MLP neurons of a small language model. Each row is named by its layer, matrix (down: output weights) and neuron, and shows model dimensions 0-159. Each number is 128 + 32 x the weight over its row's rms, rounded and kept within 0 to 255. Numbers have three digits each. A neuron's up and down rows have the sign that makes its largest values positive.
A block is one neuron, or neurons of one layer that tend to fire together. After each block is what it responds to, as a language model described it from the Wikipedia text at the highest values.

L8.down274:171104112193093086151171100064097157143129092136131108076132105178123064161151158143055143128077061145072026177127126150116179083057145108129116176096143152179113105100131124117172130174127170135127068141151141170119089096189153108125109162127126127140075134103071165102093174156129156139066118148129108122143167151149128105111097110193135145148148134175171130117152103168132126103106141174148096155157182129164090133148129119122168133092140108142100129097119174129096172137121168
Plural noun endings

L4.down0:075129092099159141098123099124158081119137109180134079128114160164128140091141143129140084116124109161146131077113125077113121158157130126113114153140097150115000137099095188145129116124165088132130143083123097111129109137106126176104084183145125097130126077131134087133121105103164147136185165113079116113129114128133202152130139084090086149103083128189081026173119147164136118082135143161129086111114129095123093109113159120140090182125192154184114155145099146095095058086140115
L4.down34:124150057120109034183148115122101070100142089101094097115123136203077097158186109150131083122121125071093143119181125187135157107115177067104115125125055138167036111143124136123087129071114144127159099117125163141143105122110121137169108126124101097156106111152115081143098151139150114119138024174116138094060151121141146144133109093190101093128086136108126151183116092141133161115112125130157181106154079130101128113103071152170138108147134088172139125138086097133122134093128185
L4.down71:076116115138133098165094135166139146080088186155139097124142115130120168151147111114119103134109191112101164121177094171145110090149118129170134115111120143206065110130070125152138077038090105165143162085147159180117144107088126149151157143115115121195075118140146123094113145114110084138186132113130184137150102153102118116123131170140076098128087089127066089088113089093092115077103097128138182123168086073082130120156151107107189080105125074169148060099160171107114149088171115
L4.down76:140089097181084108155175105091097182098174146124057158144095173144102123111138085163095076136161113118108134056122088152151153091189066089082092114089146104139074125142187152123103108127143139155158117106171157122138108161108158084158137097073136066197110106115123120110139145150152136142112133122122177155146079177110111119156076108154122074095107102093200111101143092116179168115092118175109115093134149165166087115057111170100069139142134075103128117110096137092112138077105118
L4.down111:090083124140063107125139087136156123123128117140117132105142099100071121122156154121092141126125158163081158099149119111087108150118092058129166127168193112167059150196096145207160110131132097146146145080126167101175141118072143128188129113116176052121105129134163095112140150163112088130156088134070250114135129182082114069103108132123112150107083116176139123159132151139118043120133058145138074126125094110111111162137110115137093090192124137110115125102158139142110148097132143
L4.down124:153134109158165060115096112162154088106104094168099103116160114169120125152142152147143151111159099051088055114103095113100156100074141096077103106161102123138070129029116110166085179099122083137157137121172113160134089159114114119079103140119143113130105050104128128139133146105076150165084106137096144132095044132150157172137146152177127075101129098085142123103109173165081170116090147119113171140125038090144104097060170113118100100095099160134109111162140094146113138146132102
L4.down157:150097181116131113112130179094153143125144122162149129132152121157107144180107075113142142150142115070088133110156135122127070139147127123142161135035139151135242134126120153190109149120121125132138170196157122128126146188156119059161055073077150164163131146117154137141159121131123089209070109156118186134149112180078131116128083139130137167064105131088139089091126139087117059114143092155159142130128121118086188090160123135129125145183132094108166171104080083139091103118130111
L4.down180:155091122143169164167127120100115141111111181141159238117110128153174173160128102174095133079145139130129136113140142057171154159130152077147162175116105119120244152108032165064096179116124099134160124123120103088142164146134155145110138098094131150103130144136150165142141194180130097127142182167135117160122108106120140154147124090142158199124113187131168128118202100147075117140169111133099103124209152147110136164123118151079103130150164107116158118139164095116147143130141166
L4.down193:159131138195140027107143163182119084140143145096088003140150145142129167079096167112112111137180105097194128167099133103177112136140132115111138138109120130106000133158154117123105137181106115108110132181154150112121163123093085107145158122086117094170150135112098091095108129101142119092110129080128140081143108151145083094207159138117111091117169169136117137120123136124141096159179120141127152109161098144100164160132120124091100092136080088130162102119103067129148147068110116
L4.down222:151170135193180111140130181098128149119145173155183056126120111121150147158142114110121120139168135076148164143144126124133142122172053131136129179090091151138135120145155113046117023141103118153128080057115086141133139160122144184076144079061100085140107085130130091127126168122192183127117138104162141136142092137137131129122158116100181134130059112148128105164106112111140089073127094117086112188109103098135113125188175104104044126143151110161088125107111105127127180126181138
L4.down225:109084107165189104127080127108122071167105122124149170135131083112064067101152154160108101157119163071102142094143148113127125117106141117146134131137104089094059142189163124085093109165158123127155153134160061122116100118175132132082118090159131162140141138172155136146102135139144191129110065163098150123134101149068105137100090156115140172089104150110199047134108173172210102144152183159079090151178156189085116148092183100149076121136119144148095113142108112155138094131083108
L4.down226:171159105124098074092223186146094147122159171129127165124145115134138115093074072158170150139107119060129135113110178175100213107129127130136138162163107093119036126122099129131094193177117110155154119118100142188134142121114189123168117125120168133162090117168175149151113130127112154177193114138087154138085150149196103130127087188150149101083113084072097156137096149172110147189157138098108129139141114187115107124156171143100107073166151109103123144111127144166144150121150120
L4.down237:133110161161053139137159125132118098136090165133066174124093171175071134103143129154122144107123128095162100117139119065161126091145129116168072123103141135109109142075096169113145104124120188117145126142076161108196134153120166095157103076120193202150058075136092169158129119181122179112098103129120167096087132093137184117150102154128145115172119128085061081165148077147176124152099158151136123155119093151084193101117103138208167098113141162137105133133110194105097138115133160
L4.down242:122138115141154072107107129151153083114171108115097089156123146163180133098134171165135148154136115120027177099106126122155111093174125121170112086125091088131000121104202084182126107094140124130091114078175131132159100146099123137119135142131146142131143153134106177132158138161111101139090113137126138145120123149153150089081115090158160180138129152142132118107152164102108107102156102138145089156155140103139125131133152112071136117166160147104146093122106134180120114097086109
L4.down244:117155127116058135127131106099165089073141103146127086123072175155124143138182155157153111158090153074088120135158172187110178121145102075111128157135115179150077109115120180142072149106167123108073098148102082165164130113075115144150177103073137154090103112125127155191102135093113132122148119120093150117143155127140137144163149120127118175132034099149085156114132124142140138067058170118181129105091110156154125112115180117143070162156130102064096079102188133109088113071085084
L4.down283:120165121090130100122138153053141127082158090127126181109128150128090153131191030121168089128075091119118120083128070158145125114134136140142115072141146128155165103122076135121162130066205142130175134104112124119112063104083180166086101176071149139200136171133132168173115132099124085128114136173140116100117170092102135143112072142097074115160164146124137130187110144155109140126130153148160100105097103129124107087099077128115129068163151096128119131156140023125164175162098135
Unit-closing tokens

L3.down145:162105203154129111084161141119209155117131129090157047096129036199162136132135089153124127146062156077115154119146185109115127134106133089080075108125112044133153130124156141186156144201093104075169118179153106138172105127123131114097070062128121113099146174095177148075164141098125144096156106106142143147128093150161129151130089132139172138116086137143096083155141143118114128118073141117146163134058099118107094113083089148102156107119103124110095180128083104111133112107118129
L3.down152:159160098134089057186160153105133119090156137072110071157101155119117142100091168113090097112196100078125138152148199159150185084165133100116149118136128115139000115161216116152143200104140169149109133151119142131156104161080105152117160150134184108098116112138121098101114133114163123148126121124089150144097092155112088117169122076128146118149107112170116143126089109127121105106094119106167146099092118196129129140103123132164123136178164146116214094175109118068153098181107125
L3.down193:139172088066083087076153156087140148158103103112108081132156102177192123136132076127127130127144076056105104111142163105117138137176103102041145139077069118111111125110159145156157136158121120150105083178148164109104122122110159093086129130075133138159076152198157137150163103167174119114139154093128145104091135138102055144106108053082106134120153121157132132116098134080177103169105030066107150155167155130155095149119108094139133120139140194170155114139099106091089131133141100
L3.down269:154149080103170082170187154115119089143140125097133157107150160132175157132123159172129105136127162033191109086121137159118117079153095125141078150145114146134069152149106139155148146159136194067136093104095148046142110077180108109096175181139142096108163132113143140109129147152105168156161133118153164102104132143154119156161151059059152139110185158079108115143140060084122127173141106146113170164068117151164102141108132118112082096164093141157107136109124083170169068130185126
Wiki heading equals signs

L8.down131:118097125077122138145088119163163076099056162156151217131119129120114161175070111148088115138128146174092136105101137139134123138152169121095135210176124099123193064145172168111120110075123129157158122146121130129111123128138129171185155096184112149106129117142090120115112176128058097114146095152148124149119125151186126118112093116139131093086100145081100122118154111084122086069119133147014151165172147169203159120096090089132175066131108173121092123145162134133145084124099136
Time-frame prepositions

L4.down11:069185124083087141106203127080139112167156138096149087145102140116108123135129163157114082126166112097103155110171137033108166150156081123115061137143143111125116095124055149105153127159131069085105145147112152120180068139132139179131163118062086143156124111166138130158062180146132108127110144141109111182126089151110138064174128046110158138092143112165127138119131157128129091091168098078093156181172115154164148091145118134166128089089146093117074080139152151140106135116188149
L4.down13:202112117123107147149134131114165093139155167115162062149154144130127158157105106152079164050088156144157120150154159124149112093138142121124141117181126085128045117131169120116156129139125135075060192132089141110129111133108119123132026101166170162047163096098128137051179175145150047105163117125116139184106090137123104146140086153116097130129131106122188167150118103110147165128117151099110141177117174125102122120170110139165160104157149140094103123084165148079157073148080171
L4.down30:095090134119151161175140142132139150088094108166185133064170134130155120155153087144147140102145157134093110134166217051126120101113107195130160161114115139121096118124171145137107113104147181090135125130086068108155165150119165127166079157124142177136160120155156055115200145216159131132161118086118141128139112113139111050095159138157177099144092092180165094092151101093148143201133090095139163183139144123139120129137167177143117116166147184162111148110098152134142089190096124
L4.down68:154051109142088122105083143155160131134103144143137125182136149100149078165127209089166112111124146106161064106145148124126136137134085105162161115114125180097100109132185134024145113126124118144058130115090061109123132124167134118154081133117118120193052093107101132155110152175162124187097109074174175160101122137126129141130112165104120085149174098114129140113150078080089135165103146126091146137161175084110174077135105094173160091109127148096084188156191146129151133105151165
L4.down103:158116113153121085134116130095131196095098170128093126186121116168082079165103162129136144137170128194063134119085118087124136134154113124070152144100139167114167059126115161177140146134096128130161120100106157124187156173154118116067114123118173119099121114142113136155148160111141131123126136025118098136116181102179134107103110138136173106162129097071204131119131080092089101137162223086124135137110158183065094097072200150135141128118128110117103185164113115110074135160125130
L4.down104:143196164142080077124141151100133089112151121116113133089185145110074111146078151135149125191084214224104096139204150113157107136139104199144112111106108101102173179123030071174096128170094148124086169086133150099125123131103200173193090116102160066105096112119143104128153118137138132127143156120150182105128118091138137136172182123112073127163091101129159123101151095129181118125158127131117123168135108130130104153101146173131131163137130067137154129109163124163106122139126145
L4.down149:097144158138138093196187091138153135149065132107118154110121164116124124092046139095128106133096070228125075109130134150124117111104123127180089123183120149151134177119066075091154157136115109154092192111069110107107137140119162109103121100151126152104138101144135142149146132138058097048123092112138144076162120163116136111124127147112091158123192188141116110167111136114204090171131138132089118071163119103092167209116100140157121105185152138150134062126145131153127112156085098
L4.down162:049073107162080209094097108126182132119056133138128079100143179117101134103181111078096115128131097136156173191148065140093169170117180158154090120136159154167111099151099151123099133187113136122102185095141166116137102135150151139114142107137101147129159139093148125096151096137174124153103143154175157135139106133116123099092129153123170192182139082105106110152101098137137130069130096092110149117091065087114141113193102156188165133127168155172142205107133126067119181100142118
L4.down194:101118132095147121078074124078122100149117178152155147150122141128091132115133103161101117102094113106037162123115164131151062172119141123092103147089117087145118127125083159093114111108108106179119194127109125121119167146144157157139100155187142167101132122117118085170094116106120125132157095112126102164176159124156158120169192137136074170090175124168064122141099181139142102157087142142120173131118216115126141177113055171138055107105168160149043147129078110128092160129049107
L4.down196:144101123143076122128138177182106182213096169145140054064095141140117097116124106108090180183139174133136142159099154161178129111118121156133127133144147160124027166114157160178160087145139103125118155095120099106112147157120182155123145170139078159135143156116124192126176130141137108118121159073124160138130094069107092086167159153087068098118116074113141098152108096092112107113167141160158155198096103146123148079190104125174137133137174154083170128144114092085158076156137148
L4.down199:113129161118117120114150107090116101150073111167100059103085105116108183063136115192145131144096149118092185118065100187092124113119134129164136091151143125118058115096109114132140123065144062136083147134170121100136128118137158193133059098081103130086120118130154149131079176096176145093171111171128161139102124106099093132119090108126114184131121033127126157144137122104103101176114152183095156130078089130181118136103053105111093131138103148153181142104077115092177122106121066
L4.down233:116079123142148059099170143094078094184066165111095112173089079155147124100132093146121063202102146187117184083112144136079100113175163157149182156138077133150132117119117112067112126109139076141133133098141077146141094100119115207132148071128118165129171096181139139104136122110137142142118132118063107122125105129086126160136107085125162110100110159147116085139145104070129094131166105051141126106132147088110103087125126159216106133163183145121064160148107129159143142181120091
L4.down247:139183122116124160124181115132170054128111091127138126130075089112135136147113061124092131101061155073073124160163140143073123037111147083103115105139102126096064167132063159053135063127117134147143152162124135096111081157108113145150100115144159120118116114136144133211096157091147155172132107177176115127144076113156128138113148139127098065149129079159083135109120135154075162126087192129069095148120083170121155138088105158118109180135137148116171116177131111101099088095107170
L4.down249:135085176176135092125108107139124080092139140109126122131124084111154091096181141116096142113061113138120104153154156117096075104098071155116097112115152087143024124137110118157124157174123101131158140093120136193167129170096111142112114094092105149141108117167145150121171152151074177117131171084101125180121160206159105127112151089164114112100113093082111103097189085180176090171146186121123082162181140181134117189122113188133123140127126140099146121127163166133079119197177181
L4.down273:198127172128123104090125076133112141152098107149159104133145183156107102162101162140132153113119119150102162144154122100141138160088079113102121068111134097147107135212240153118091117082140051152129150079073153077103146079158087096167184137110139131154152077171121135095150107178157152183094121128097148120112087112143154082175148096114136119102107115123133117120135111115066215064105155150127150150118158148137136126175146100128084135103101193179166108083130136086131103096162123
L4.down274:170140139132119016173166118100182137091128145141178127090154119082189178143091107147142145109151058138113158110120091177114073134172179148146079170096144141122051132120153123139160131130150101113142141179177120101143127119114136121150152171131059121133156114123111121125086071117161157140130098164135114103105122173130121146071075039167154132169130109133127167193137129127107125164141116163117114155122196108142164173114124153130170105106117184125155169177134127061170093158083161
Word-completing suffixes

L8.down197:117097118141148171132159157068153114130090152105111213146103108112108120102134101085116168131119124097133083113153151135134118161160099139140110181118153140136215162133047188150094189122171148161165132114125147131108135077150113064129117128094088076175093074163154112160165170105206130091151166176169157118087103129142091093102142095176103153138080139104099139143113158157077111142091068086128106133055117114124158150107093149151221101122159113115116112156111127184131128090113111
Closing heading markers

L3.down25:077177136182117129130126097119117138108159146107116031052182143107126145100100089130122195089181096163174133155124168091120120075148144135178097121151159144157120200122135138135123128122161080107116088124139126131151127054100152128090172171105162109130130122101135126079154161185034120132134079146082177140112124104109098109132102027095167118172100106122154175145073133166129104130165088091100062104103103131139110110152111124101162178134135122152152098170123073105144130116128137
L3.down174:060085092126093095129116157145110136105094176119114165136114142199146102122117110149154124115084175101153071112164114153146089072144121139128117172111102151107043140126163140105118154144129090118154119094036139175148166100090129093074107163104143124131119131096115102142118178150030105123160112189089122136140151134097134104122111069085124090135095105129185105174101165089108100153043159194103105165179088125100102095115155105210146112141136127141101153169098146124107107162102124
L3.down211:166132122143136078132057155152142109131115114116121217144122160124102060125137111140142134090108102220168148106152138130152139111130092114201170119128137127073160134182146196108099199131132162094184131134109101140150119085142136130179165151121193105141099155116179142102204139128150096183150171090127164084179175110160103080136182162112140163075141135125123106120112187158127140143161119107151148124115144105103154121116127193087195092130139191120117137107126117138094155073184123
L3.down290:124104153181135082158164133152159144061056178113109116107125134147124086104161139121105116155138194228124143032131150162112112100149033135081118185180143106117187142091173126112125141089133162150146165133093106100159099169134191202155093109151191102081147188112129151151153119143136101119175205100082148107113122112127145101126137104136126105148165094146144102093091150160104128142147127130088148179132121140114155114113162091149153161164119126102172162131106132126115122192138118
Word-final -s inflection